Weights of a small GPT-style language model, trained from scratch on English Wikipedia: 14208 steps.
MLP neurons of a small language model. Each row is named by its layer, matrix (up: input weights) and neuron, and shows model dimensions 48-239. Each number is 128 + 32 x the weight over its row's rms, rounded and kept within 0 to 255. Numbers have three digits each.
After each neuron's rows, "fires after" lists the tokens most often just before its 100 highest values on Wikipedia text that the model never trained on. A number after a token or word is its count.

L5.up183:188133173139127124146096142113106148100114137163122171095106127155145136182141068106074095092160137071142112112091124153117133122190154216126143096121072132136149145071137141143092143150130117171141149089091165150152136118160154127056060107125153081151117141107165126112147111190170110147085159162101133066115107120062121130114124094103136155126132134157156168110171152087154109176148144115179104101103172150117141190136153171131117108138177105189102139160096103162135158073143117080082092063142116136114126076155133096073143125111123133123137202126177121157193145114097114133
fires after: " |" 38, ";" 19, "0" 10, " " 7

L12.up1642:165109075088157126091159136152115155081120130178133157122124135094051119170077123142134136126087120124143194088156071067142166153140150061156110112107120109096141071129171167175195140141130176085090146090094101143106146179127106130154152128131125096191134160091098065136145132137106149114143115181070078138139177112147150113150039087114155135164157111137150140129166148185122105081099156140054137092161138155195114098117163088125110131099125090071151104122142142084153123114123139164141166149043099145144118055162151178151105082140115188185125132151170145133139045114128149091
fires after: " " 46, " |" 11, "\n\n" 7, " Rep" 6, "\n" 6

L12.up899:119132152119181083133148101167099118140118096124129114166147117129150148131157182120106031121123130098092148110132096127210132181151086142073142126185145103053084107165163107108143101130113098119088117110185189187110056084132149108111130154123159090133115128124131131146107111159106164101181151099151093136071168115171167067146151128092161151175121158194068127144119113116133176132104118178147168092132111125128121067158118191127179167122084162153189128107135087089124137109149071091129108092138150118152083075095120144117108052132100109129148148118107127096098080118164117117
fires after: " |" 25, " " 18, "2" 7, "1" 7, " T" 6, "–" 5

L5.up1021:161144102154159094082148149096168146155105102079137107127133204160124133149181142107132097153141086144096123134098143175138137170100189163106120087091129103113155210164092030081064108148164144104142090155132099021147163055094173146161069075143098076101128107117133112110158141095096109142116138110126116117091121114187098082135152116081119120119131102125111134199172161121118176126091153105137116091109155130130057158145121088131189112168152137141165194155111135204121159119113168149113141133130100118111133167148099182077147147085090135126121156161182118138107136185173162112
fires after: "o" 22, "a" 17, "ar" 5, "u" 5, "ra" 4

L12.up598:067148178165143109105127089139100080099088123131157124150106127100131107153122180175123145051159131143137108157116140149093161139122111113209146122145154123197148146167129119168126112088146101153060130123121127145174104114176109176145105145102087142179126129091143117100069140111138090174137138135052112117146091196118094107073098129054149080174124158093213086115130197117122071114123094136158076113059120149138111187173172141151170101098121088147157121142145109106141112092061149145087162098171098178132132148167140093109122146193104145156125069142102142139132122108139086142
fires after: "," 39, "1" 36, " " 7

L12.up1636:112157175133216047075127145113131146111106150109152088076093106090110118121124132117068126127104125084188122105134138102107137181177072142155129224109113178170158168110118086104096140123118117127060125117150148149200122206086138169207147124180122145115137120101153109119100138107126136116066111132128163117156133132144107140117120140138152145182184105122137138139155100180070159119125131162147098119124082133125134103170125141206143076174109105127074115147088147136083107088113118132166168142134128176162052086224212093066131141129115111149088173125106168105103152092109128154
fires after: "," 22, "1" 16, " N" 13, " " 11

L5.up1214:191108128084132086080098213120119127163096121095121166136115141125118131092116088108107177166145173046148130137100105150104085149134136164103187164143167171041067154116123130108124137110145116104191133150154154150116190129137106107110158153153161219109130089154085120119104162128069140158096140151148128131112172124125115137156126062183186113119109098111163110116116130148117097146124140108110111107074123163150077169117148101150101074158119095160083096152164100189151119092192094125128161143164145113093122133133156164090174151134112059078083160144117115101127146091092126133
fires after: " " 43, " |" 23, "out" 9, "otes" 6

L12.up1713:113130080171138091150154182159061122118108143112120132178117139123146134105076188126205112117108158133185074118108108121107130116108121145049116156117198089085078102158150076137164137098106132092145107091112104161098114134108087128118145104165155133113152109157146102141078137141136133115068108160103165147076049101132084176156193151111119167116092124130175135172148119104142136146137181103148127147198135143126114124140110139094179106130168161149113149175119166142078124120046149198134138120137158094122135096160124130079109139223151119175137128145182098109117136028110172129
fires after: " " 25, "1" 14, " |" 13, "–" 8, "aged" 6

L5.up804:115138107113105093127119176165101147159121116120117132087091083111101080119173224133109171143115172145151160105143108139130155153132127146149165146157106147135104128135116128115142172050072109112132091093179084116140166100109179155130152127064090102111138110114179109111144098153161131139100127136122191086138131157125164127090093172154142180099099090121153095210138130139121107151155131164151084163118175219121105154143113130172105105145162161176136208157150107077124086142110175170096072098175192109105124145134157188126072096089122135108087174122115057102207132110148160132
fires after: " " 28, "-" 22, " un" 12, " d" 4, " v" 4

L5.up1358:128170123129131045142133141081137100156157098149051167118114114062107160133149086166103142086100122113143106146163100097171106136167173124160145083133131179178115062101035111083049135169133126111085127107123064139122093104141196145178125118114149108144091126154147158158107168195136101120106072075141148133133122174168138129158074154128112152110130094153081146124143086156124114121177149113104098132144136127115121143100092133112073091100107121160156135048127160113091115140119133106136138157115179158188119123106146128140160156142150083169214167101144118090153162130174145218
fires after: " B" 14, " h" 11, " H" 10, " A" 9, " a" 9, " P" 8

L5.up1039:080222084113179154075167130062111163017149149122098070117168134162147130118132178101162118112175149148165160160168160131189117128157165057121108106127140142112145126056077133154127140164177105122099062154132131131088130132106149138123107120090148117085150104107135177150109119101146105138114090139136148124157191096173100159087083140119179150138121132052176137156148095101094123109157118082153109126120158071156138145126099155084130100144143151113153085086164119121155121126094126091157122147173096057142101111125100173153142156099141093182170089096094161141096134152103155169
fires after: "umb" 15, " ev" 12, "v" 12, "arg" 7, " inv" 6, "nd" 6

L5.up455:115111195137129056112170173186083132129122168078153126137165082080166171119102172150128085132178142123113116154086127133130149080108076108096123161162114181157095149157116131090140125183100101170127079093191110132122094110203141109082148097105184162128130119115167136093149154138090124154093136127146146141217131135094148093147132125165143127076129179178116146185091114187122181122191184103153163148148176156124102168107121159092128189157154104206083101155092111129117135096130110106094126126159185121085102116115103140110129091083136105124070099095095078084108189130070109136
fires after: " " 44, " |" 19, "ed" 5, " the" 4

L12.up703:116076116112164161134137155126152108123082128133171178152164149118212136120111137119147084103059188138165154153134106112143138175135097133105152134137212138163074104079130126161110172126106137148102174160176137107155090113089150139145047119165084118161165111093083145136094136136132095165137049119097120106123112136119100120071134121133161122191105174172054122178055097127172165123129109187045086145127121136105127109125095107106136129086157097137157074091048130121144177104114086111142133153098084155157132100190056119104125124140126145149146109127188140097145067171097133127
fires after: " " 45, "–" 10, " (" 6, "." 5, "," 4

L12.up1764:115098152156118125103134171184156133104158114101148028122125108109143104158151185107144143146110103093152137129132162127152141170147151123123111121184065134121105139079110172160167096170109071170120092099091129169137129088112161150118125161134108137098113151149137164141157127174199161123161171083130164090165136168126163145132078146119069103099079145145115083174173152121106120113158184175157150158115154151160084111019112153174086144116115079117070121086130093135147092101074091122119114125154098159114087020094177117197074128189126170135169127186129150107177174125089114145
fires after: "1" 33, "," 22, ":" 8, " " 6, "′" 4, "." 4

L5.up686:048087107146167151137122126078095184122098131105164137075082166134162120112117107106100187178152174123129135099119173185140137101123117147144151074098119098150172110166107134124105142115099074145150127109103114135152103135090184148153126077107101176109154112109125156186097120087091092129188125107104117116149143121151124083146191140140134204120153135163077075134147176173107173128078157070175119125123095149102072114155133123126131077118111110178094136129106152120111087066130124112163134136097147118158205126140144111135051146159102150105122155158105087175172137156100158057
fires after: " |" 39, ";" 13, "or" 8, " un" 8, "ir" 6

L5.up1464:126129097064109106138095129075107117135147099099097144066126161176152043117115123145128176150140172150083125114109050094087165116146171175162095076126128095114100116122138180154113134124123092118071203129164133085176112119111121113198101168105094080107144153130131112105100144133138115153086123150158147129169101193112126105135162142134163110042119121082095127129084155197103140137100134131118181172161155126153145077138191174159193155137157117097084156106177115149150155145144188089123112145143107137107079121165080085123093168131156148141144140128094105157093135119106098112
fires after: ")" 53, "\"" 8

L12.up95:097133131131127129104181129168144167132080153136104141159151096185113092130120096100131142115170107102192097179172090121099149053159113110079138101107117098159122083209110119196101143142104169117141115149123154142200116166134104084126142101115148065112118129147155128125184150161177121133108199215098121126103109111147117162183147077118174129127084143039155087165123160118094064151156131107061096135181109170155097137083138106164104181082199119156137124131102147117140118141119085123091144093084126104139082144133166143141217124136153127133168086180157087106145055117105113162
fires after: " " 94, " (" 4

L5.up521:129150164147083145104164141152096121120110127115082113121077135174096197094148161167184110176116109114070139185152135111110122140136121102129047166168096147081166130121056164099097138098145157109125087127128055152111147119142091119163108165142136132123112094132156124083118106165084059164094113114094117136135134136124124123137129126137116143093129174131089156131135116191135149173164085066080089188124113098135172136133125129130157147139173121116169114098155160126061153083124119088166140163106145163147072085154107064121168113140186167099157137133100084183098105152137217134
fires after: " A" 19, " a" 15, " w" 7, " de" 6, "A" 6, "w" 5

L12.up640:095111122106119192112150121126116159066163165152155136164130096123074132075110091092119147103103128122119064117143140096124110104095082195114131065131075135161144115125114168136166137168166131094092109100083139125085167100125081103148128098117139095120132116132119132145141179118199131100128107128154156128095152065030086066113135103101075088159106170132134100123190066160174109142101124075124143075104086101111127177068132193143134137114156148148123189104134138117117135096163081192131125084099139196166116157115084127143171196164125122094092167103114104165089134136110165164
fires after: " |" 43, ";" 35, "1" 8

L5.up1426:182065142178085078120150153123067123144113148068169101112146198152145102119169171143078097150092177114111140149090180119097149074088090134152111183085110106107157123126149078115122140171147127126227135108100121082109179142082117145124157064165131079150168120142126126155083112176122133127166096075106071079147156159120124074146182150159132147160155167174081087125152182101132122154136083082134119161164115162176131113122098085098112142148088113154085090145127063109121115085153159123110133143127127132150168113119102179146205118153127126118149172074147173121116131125086155121
fires after: "ly" 27, " not" 10, "ot" 6, " well" 5, "ally" 5, "-" 5

L12.up594:087126087136126077095144143126183169126074110138150188135107133079143130095154128137072086082141157136116099183128112164205159139160079115127147085110085143118136071136159113091126121127120110116184137148056103088182086104153128131124133132215120119118083138141070107158098121094168176083177178127106140163103166086168172154161161090123115198064158138075207111123170070134143083140179202066156163138176130146188106146107139127101095129110152133157150134069125135150105123132115163091080080120108157111195116137147144138088151124109115105124155153132132144151154163065096119181
fires after: " " 44, "1" 10, " (" 5

L5.up1228:137114129123162157122135198145110112101119113097124185103134131179112129096160078124117147107121152129102162150115092098124077178123158154115139118082150165157173105129118108087130129158091108113186136150123130075166129112072129143065097144109150098137109151093171099167129062142127119100139142150048139109129105164071106142147115079149136119133159090133087044073145145117094153151093150106137061163164108127171136158164106168097131071091118124182087179186182037201148120082102145193204110107170207100076147154158150166109096080168130160141120109105149138079131160184107134104
fires after: " " 36, "%" 10, " |" 9, " un" 5, "n" 5

L5.up1846:087140117100119153100179134127138120154066185144127102085213113155094128115115133136172145077146132137132110127128136116118132143166083145116134090114176121098114114188125199110185152126171130070156073169101094109101098158120096153145207119111125165040086127111078101107092142129126128102083105103114088087181145122151118089192156133121168168101090147095097186156163158170108103120190113127124153181126125131135114156100114163124130178094107119145100106210152139113091143090125122070114155160158133104130121132086102164154106143138119064167079138083091120137164084122100142152
fires after: " c" 18, " inv" 15, "c" 10, " conc" 7, "v" 7

L12.up1587:112112104094143133127153092198109107061156098112121082071116116106115133101100095152135114098097131143166201100111105095148125187134124159164129089130120171047129123122160116156115149188152134126099136068140125142125161133150143110085147172134098153082115127162183149141096129126123183126145153109132154160098109102179104042191115141151135182176128114086137168142168134094082080094119178173217126111081138131082148120062116096100084123137159086114155107115125171198110116146123128132112096142230079131116104109074165089112160068120120131100100118206126169117138136160138105117
fires after: "2" 36, "9" 15, "98" 9, "1" 6, " Air" 5

L5.up741:119133152107171215146158109116165129101099100155191075104065137146118063138121160077142092190126108146110095140127102103109102165168122166124064074140146150127178113187100164108062095118157122075105115140110109036153128170160119075174073142140118115128183119138102200153131114093100162153133163132132125106142122144164116150114101136131126164075130117126102126146106141046100118137111125083116130121169136074142134147115111135142108085083189128119173148085151114124115133158108112140130169157125059145150208145126134086083099171148084128085158066147127110133088146131120140109
fires after: "o" 20, "le" 18, "a" 12, "ra" 7, "io" 4

L5.up1159:138112203091131087126135161136164101068109129107116089066107104108107170156189138183099140153138122123131135113124195141133094156083133125185136170128139141128054129160148129084094156166199119127098153076190113172120143174079121133126094137102119116132138133101163092058154114142088170114080100063198125189106134068070107134109114087101119173125148124137143085161159120126075154111133172076104113132178156135140155131094151040148107083082093115097147212101144119138100147092089134178064128157158109130083120147189157139113105112094114106106134081127119083133107160130132150098
fires after: "st" 16, "ir" 10, "ap" 8, "o" 6, "j" 5, "ri" 5

L12.up1895:129140145103107093138170128167119186102174126129138176105124130084149092091167195135111207082045154085094096151099123106112064173166127167137124111145116155125094145119141122134115088153114166131128137069095114107116140102132079149152121136113073198123125095074111151127104165106129087112145135088083096093181139161099112123147171117136142183102177142125150160143140117141146145110112097150162089125168151155123160126148117166135158137031091203131140136117142085177088156131072137137104227112089148092155165165126182143135090135200114103153136104102136159165115142049125141155
fires after: "1" 37, "," 16, " B" 4

L5.up1001:122193112159141135131100101136137203123125143068098097106135123100072088109143186122149127110088124115126122165089099132092121069147184109185120162138106143120160089091195168094197113173114081117191141162148143103026075158136135141142119118151121141112078129136114124114133157119149117154145047111117083140131161125143104113083105118163147104098120114127055134081211159151110103131138173145144126191066076109104165094118146154091051145112170154148155129114150030143107114134145106115117162121141158177178151112062143136117155145106123105080163148148102110141132144132166110173
fires after: " of" 19, " f" 10, " F" 9, " in" 8, " de" 6, " S" 6

L12.up1589:079168056171076124175098124162130136080085103155169108124121107073086163122106096083114048083132189100093151117094109143150164090113111140141150088093107104183185139197119085152111141094129175143086112178106169145118090074128128071127121139137104110128117117145164095136113129125165161100148165180110159099127140150125141135151147158108095125144153108127103142177117149085119130157150127075098083132126208159181126105159149137147172199153187140102179068090108120111145134199117135097087071060126149080148135174120206113199109201165198118132151142172143112138133144097129144116
fires after: " |" 26, "==" 14, " " 12, " ==" 9, " Al" 9, "\n" 7

L5.up836:134098136186141117118144130092094113127095163128121131176103165189122123139129197166123144176123106127155138082128157122121121094108107146139104149099152169185137085062109146113109108150138161139161125179117098055177115072055097135181141138147149134147147136114163087143124118132105146134153142116113055106114180167085064108112170063081212146137152132131108132183184138130113114154124081111128118133206123175158169047127157109119103156089065139154088086120177163131115168069103083156141124180127142134151152128095149155155214095137112125118141175089129156141113139107107125141
fires after: " was" 19, "ly" 13, " not" 12, " were" 8, " been" 5, " to" 5

L12.up990:130180129155116121188070088161139117122133158117156179171103154086114149187110097150090113147064096103128093149173143194148126119130095138156106124151118103122196114085142156151171162130199122143085075169124078186116113122196162092106180190128112133133108154081114120111176101074082168099130135098079131093126118133108127145099102166132079130055084134089121099123104103144139103142176108167172103200164129113137113110109158114166168151082112157127159126153126131093164158065116138129052167176138108117140083114129183126082160113157105181087154126128081113173134166104158080094
fires after: "1" 17, "," 10, "2" 10, "0" 8, "3" 8, "4" 7

L12.up1167:156135197112118090121097128139120088147086129082162131113105164136188107096136098158122154052188172126135031116077137110065143110084075145157129177145134110143100130150149129121085147103106114122154146109138105146086140172166121153144078122139107114091082137082184101121200164143192161105152127066150128143143143128132074165112121082149115109076117112120085128105145160164150156192077112147130148119138127158098080116178095126141148116132158104135066119177135121192161105147134105140146170134189185127146131114111175152148167085149120151072143145126141142062116150131100143053
fires after: " |" 34, " h" 16, " " 15, "\n" 9, "s" 4

L5.up364:105104104055139171152106092174116148089114055140127125102107181185098068089067144096103089138173130148133112140090154098134090157154120100136145179099120171155153125100103112184159135137066116116083082126159171120088186138075085139119079128106148122042108182108126148154173154160205150158178089139171129131162118125177118145086156133100161169154144186126135158118057153104132119126074149105176137128150106126131128110146048084103090158168123110104132165175100103147046099128077096118137176111110114172075155188136194148096122144113123135114140166174110061129152124145094139092
fires after: " and" 33, "," 23, " w" 7, "re" 4

L5.up1489:197141144163126084105103155176155117106122114115128184175115173110114143112089103175094200115125126086135137113073099114122129127142136162121140147117176168151149133124050084138128140099150106144128148108165071118116117155129109156108146103084148196099155124155139142111068135127133121157122120089106092115108127123167103136134064149144122065133155141149149128139169166192097091159172142207150154131113154103109094124125092126145106125172117097147107076110135109123138106069154167122091151102101065126127105097192089167106106119190071108079093153066142135090134157139087154140
fires after: " " 29, " |" 17, "nd" 6, "ite" 6, "ity" 4

L5.up1734:122069117110160117156146146066136053113126161143138081126128183136095090129089134171138134087097109140101064155135197154140153144157143132159152140113108119154141156135088080064165160131134127135146151175118136137183137151114125168089097094089127124163142135092145166102109078121132103131175101136163118111121098147124058120089168126100132102131128144106097042149105161164090136119066208135133181140128117097143135111139122173124145090128155100069167166139180080102149147170118103106130104140152162128155109192119125195095187134161128143148118130094122124171093104047138182167
fires after: "ig" 15, "ic" 13, "i" 10, "amp" 6, " Gen" 6, "ill" 5

L5.up1890:139109154132102081178089111120127116111170091132172088166107148106140107078155166090079156157148136112139082116070184125142115107145138149191102131145131123115122109137057101062091124121118072109178133094113162084091164214058121131186120142170096084103075129131128110163088224134092113144138171204169148121139104118130131192124109150099117158151122102151143149108112129134066143146117160104175075165147167084077114064118126084095083133141143119131154142106124115137159106082156138136188133125087110117120195132112189127106141123126112164153178100206111125081091143141112121096
fires after: "y" 15, "ou" 15, "a" 6, "ab" 6, "o" 6, "om" 5

L12.up1497:190182129122134126080118159135172159168174121133090094085139161087099087120114155084121097109119154116186119116097094099109084098133134096178125181138099171092109158148158115145154133096080180105168172085073121151090104121100189119148140140126122153101109142113063098090070152106094097136124135160120149122173194106104160097121121059086159120187076122156156087193165129133118121127141140157138151129170099145121058127117163085215086127168122090120126053109135178149130159112140160110121096091192142153158071110104183153105060147120096139176149162045134116141139184158121168200
fires after: " " 35, " |" 16, ")" 4

L5.up871:115149061160104182144114115081129121152185153120077112106130226090075080145142153120137102134102136146080109151138144127148172131096150120127120099065064161090162208106147142086091155151099210059200174083160074145075182135130109176128107144139123159096123103114100136121148102117118025106170193157122168103109143221107113143119113166161146167109111097142174119142106097078098103111111117084102083171112123142097096105105191145104084110127165125143109095060122189128166165096093111168129124160085171102152153139134098133134119193161048134145171097143083102129108138112146141106
fires after: " to" 24, " for" 14, " of" 7, " from" 5, " on" 4

L12.up660:106129201114129110161085088146146169137164131122171087132110126174097095110108145114126155143094113123155114122051127058106131138151084124190094064185069131105097098098096144104120167153057215144130115141075159185169125155075137099140142155140130114105132137120102203138116094114169150100129132076135125127123138079168148107125062117123111160192154131148156104184166066096113118128101139164162089129107180203124145135092150143125146137135204099133115149136119119135090133060129081113125085107110147167070087130085149099150133109124124169138088219144114153145137099099133142142
fires after: "1" 47, " " 24, "," 10

L12.up1678:009089115149156135164173152147140179207094134144096178134163073090185105084121152084116119126116154194087149085111077087150131130162100176122185095107175071103115182121166160088137175079093132082140120123134047172144098184102143126144154119142112110149149105095096114116184093072109135142130129097127098073127132134169074085112164136190107163098126161080129173153160132084134184128133196066150091161159116168131117128167166198140087123099102123185175083119069143135074115107151123135131180163106151133142144126121105134155144091156159131135173066152135102167128134106174109147
fires after: " |" 35, "\n\n" 14, ")" 6, "\n" 5

L5.up1268:048135180093161164165108146106095138061090105151112144125127143079128137186140166113135101180102096151144106166202162137196104161134147129132129125119119138109112135082154131063140158130080109187140191122128103068096095136084155114123063112148088156157151121121102109190107164128125129130098096045143106097081111159104138166112126106132169186145099149125105146122130130152153116138074134139171084127093126128149217173133131139158133114072132154102153134121108142112133138114154149108107167170114114183152124094094135105044094131101094100138176115155093127140124183173117105071
fires after: "." 26, "o" 25, "i" 5, "z" 4, "st" 4

L5.up1527:145121072178118088109153140119116152178068176155136117129071102188077084114045220149119094106092098135104142139172139099112119115151210084134165079151112151123106086117152163084113170124133158037092166135127141168117166122174096182169134111109116123142119111081123172093078152121091117099201189139146138109173162151144162048129130151153117162153138114118054125144164166073173179152155128096080088091140049173177102127119141141104121144143160141088129114112137117079120126152132131118149129115140103127118131128127082121075113127153114145054180124111142116114127131167130143134
fires after: " of" 23, " is" 14, " from" 9, "idd" 9, "===" 8, " |" 7

L12.up27:108125173123129186105174138180195145159132114080117108120115102114104122156122120108172165104133054148118112216109097118106148194125105174153088182088072172106128159173113156131120107161103128142099179113085115136131127100127138167180112125137102105163139090110115203100134137083119140144143104119167091123131157123095166084083110088133157126114125074125104147118124155133152144099156122118143134168044151122127134111100158051176116198118117130157173180112149128153189167088091083142139176143198108094132141115144146114123097131074160127153187181161117092105125098221120142095
fires after: " s" 18, " f" 13, " S" 9, "f" 6, "w" 6

L5.up995:156107183136118089127153122110136146148128158175084131117121118118076112155177057112041144131130109139157142139091158103163108136124137113107102085087154169098119142169100122153104117162135115102078139118174165097144193115099100128055088149162122140111133126177176165140180085170112180135143159141182127169105140131166092172143084178151138099144112090145185134138173168142181163138124050134169153087157093101117167145103131156158146112140059161134107068110171139131202112140109079043143104161092146088112058142104131170155104073121098109052103208182158138116100131161125127133
fires after: " g" 19, "eb" 14, " d" 8, " t" 7, " call" 4, "urn" 4

L5.up1044:183176095154151119134137104158120155216092125136118129086092181170171132100165135174098193140144088149116137075070158139125132151111165079138129152107165114099158082103135094123115077100161066140173192116135090121125121119098112128071109082174165123118137124179141153148157100163097142138129159169144059071101176120128108117146109093123122061102155084152154114186146153185097109138098086203139164117128167140125157083130163136147129169109128116089150064209111109115107175103122119124195147094089176110154129132070063149137123112144086100118171117142105137155094129113158162110
fires after: " |" 33, "otes" 10, ":" 9, "urn" 9, " " 7, "old" 5

L5.up1205:096109126092140066132115075115148162154145122117108104161137158122116134202108145176142117160136102166066104121099128142076060087113141142151100147091123121141152138168099113080127125101109079144127126133109114139157171125163117177081150136104077162109103137152127097147135160145130142179085146136157109084125164172156133146123107140108190180153130097166210161149155074126161188136086180149133087155105172093114103136124159100081198131122159180161171080086163214149125106108093100123234123099158145132085073138137118110118106156149132118162157141065121083095077102104108163119
fires after: " to" 14, " requ" 13, " all" 10, "aus" 9, " for" 8, " of" 4

L5.up1967:149084125108130106168123117153157169144127145155093071133132107083176143155089095153130130096104084180147113125090137099080134129100141114118153132153135108168094152153146089169080100137134126093093174132170151155137125132092163128145118122099111165121154136132143215102174158121149100120097100059126112138109103161105131111114153174101071161138088090118178142135101117111144122036082077172138025118084161122096109104104095152075121056169137171166134190072159131121096179103159087116083212122124095152093180148185126158079154174127082161102105072138176135173143167116101134146
fires after: "o" 13, "he" 12, "te" 11, "che" 9, "le" 7

L5.up1208:119090117074141110117142081092117046153162100138168157122061151161164197167136155148148119118141108150117106137118134111176145126061138083124097078099180190096161132095097102169094095169141117200114154134106052124156214110117115092146131160165122084141095123095123119165110124167075138100121165104155091106112145167162156122155151131145141076183150147105145178131166165095133150134163114132176116149124099118137143127104034122092111144139189130170128175113123102139091156131103099066155157153145159107138071124171069158125126096172155164141136073131126141127123133102111120141
fires after: "w" 13, "ow" 12, " w" 12, "it" 7, " W" 7, "se" 6

L5.up1726:142127135108127113176199101084117162140101120177130108172130157121141120119131119139098150120136095158152078120064111131082081111175141158178118093175146127155155153090122096152100117156156158158082114123093099159132090097107131130140117155078126182109066138161148196161098123171142118121176151135189151128106062150165126147145167089114116112146138110167085187175099163042121084130103104101072202144147103150153129090108086076117100117113169177156159146161078179095143146155061136113149167060148147139144121102104125147133122132126083180104182156139102136133151105113101095113
fires after: "y" 20, " A" 12, "o" 7, " H" 7, "i" 7, " g" 6

L5.up1910:123118117143144097092177156189127052056148156170124115078162176124088157159091075113147129123058120125082113130110130137121110092151159137193141158122149048109114101101146149128106103108099132145165121110163147170166201070127121108120128151119126087109174126116118132179110149150166147103148158078119113157135145199084119090090141164109062139138095159123126208091143128119137141151167198056145165092131226121141094151153126117151211171107168142205104074112104123127142128121099087113142166177130138168041137140157103134119152166099060131106099120152154121097125089104146114154
fires after: " |" 42, ")" 9, " " 7

L5.up587:099157141144094107152142121125100060109175115117127169184147118080110138092127095212144140082164122130124150133117119112103079128134131107105098133081122132113157127091140061187129094084144119155119148108114070164061086088067117078126117192110114135150118120094198175144173154089135152160106081083169135092092141108118087162150110106156140198123130194151160143154131180079111171090146128046130190131126088115093125111179087150106125113135172124128164144218171148143158085135084103102157134106186124099112140124126143079120173134176207141080128076123130059120133196135178117196
fires after: "\n\n" 63, "\n" 34

L5.up1076:115157172119085112109172148130107051102136137156166161177177129153132098065160134156155093092201096122117126126092061160144102147163164118104095109157151104105165076170132089142112128126124091174089186134122137123093098091101161116141154164168129129160066091142122113106115133173118153142141142149124128096155148162085134115195119172109144117155174163196140134091114136140149091168101103132038150204117088127157143084112171144132160147164157138115157129102142088140191138073139161136087110158112150112104141143072150150140114118111102146139090147156171161082138100072178156090
fires after: " " 40, "\"" 14, "%" 13, "ission" 7, "et" 5, " /" 5

L5.up206:117150144164099082113159152135078111128104146179096176182140110168078137181144090087124134165094148110098042128125124150084085088147155168185164154135123062146109130145105160142146110110143167170122142098176103137075090097057174171144122149135116145173183141103153117109037156132135146108140130126084140131107149140107135103128108130142167142111136083166136156086116090108097138136184213139101165136074116116110101129148094142107128081173147116150111088111106109161135141097148113200123113175049124144083103117088140124132151173141115163105082158102127073146194184104108130138
fires after: " |" 59, "%" 10, "er" 6

L5.up24:137172140125138125164097187133177109088138144134124079179110063133150091110118151128121109096165208146131174103162125071122060075113165088148156099151132068113091191133097063082089116098140151132049173122085129161072126145114077177123104165108096180130149076137198103141135149213131117164101112132160118122141145133128154141134189119148151125141094123118120128106137121096111119130131121135079154139136143108112142057132141138084123074124157157137167109160115101111133124143187113111120189127126163202129126122089114150118120081181144147066083140130151141151122168132166159108
fires after: "\n\n" 52, "\n" 10, "om" 5

L12.up1427:146175096027124086159131171135189141127138109086103176125074144183104152140156102152144117118121116088148132093119078121080148093156096092149134144135097162109128114187084097132108181097086071098155186167155121158139111138081030082183101113133047114131113143140096092114066151090138141146161080112085172148081153165122138157133122143121160185152134151150146112109125169087101123154107155136149121108140151122200161182179112123095147072124138119189182104180146156145152094173095134141112117151056109122121075117122137134123188092093221160177099093167114107135175083167106141112
fires after: " " 48, "–" 4, "," 4

L12.up450:137168096215106066183085116185121109128083108168114147123091089093140131099119051148092123170150199173046068106173161128111105095173164107088118207123062141088179213122106086133158145120198119132174127141119027168115127167112127147117175113121122113114163133132097086125129123130097095142158140080137147129132153116092113115124121103151143125141137143147114123110142088195097157089152160120145025144152091098104125093095156119183044136109115148141142106097128191140151128154109085126131159176122124092105165141139131120102166065160133104147073142145094133131140077169112160184
fires after: "\n\n" 20, " (" 13, " \"" 11, "\n" 9, "==" 8, "-" 5

L12.up945:152141160073162175098076137155112068092137083111124106097123123103156164172150099090130137173162167176134143143088126124104133125070129156128142106137144135171118028127096135082116079089157125165111100165153187147118164128109067148120148149152164163163092099147138127110156120189148100097144115075098112177144140102177128132101143136107120103183141164153146131127176133177178131140167160163077182125140147122141102129129108165144176135159143132132080090078179081188113120123117112167140133102170112112099086099127134154076115159097097141211161153077078096094106125162115111184
fires after: " " 42, "A" 5, "am" 4, "R" 4

L5.up1830:155174116123124132102095071102107149136153125102069172120079167081087088069161136128110103131131195134174153129139110133190132072181186047146120133145142163101162060133114138098104094097108076112156110160171104160129168151093113131171097105158104169144119112144142203149163134144146048160067165124137110130105130108118143156154125062132133120130134204147149158107112083236136178122109076136124155182097132131166157142098161132102100145160116080066105070125110135183099097156119154108171107130111168082080103166088150119132158132126084072101110101134100135097125088127127114124
fires after: " of" 19, " in" 11, " with" 10, " through" 6, " to" 5, " by" 4

L5.up157:098100066086117135128143018085129147119154097122151101110170161120136156132139135134087125126115147095139151184146112077078145140148129140091147133080129122142147103135126148137084081158163119116152122135125108166083166165125120137153092170098160138120104095125123207118118103191174138104146150051201191120151138099163117199099114157128119100125142131130153131131121162133141164108161163082131145150119172117088080075122102161108131152142107148130100138129095116082150059129076026050158128097148148081100091166111108129122207175123077147102180147159114084130124099131114087103
fires after: "," 29, " d" 14, " Med" 8, " " 8, "re" 4, " t" 4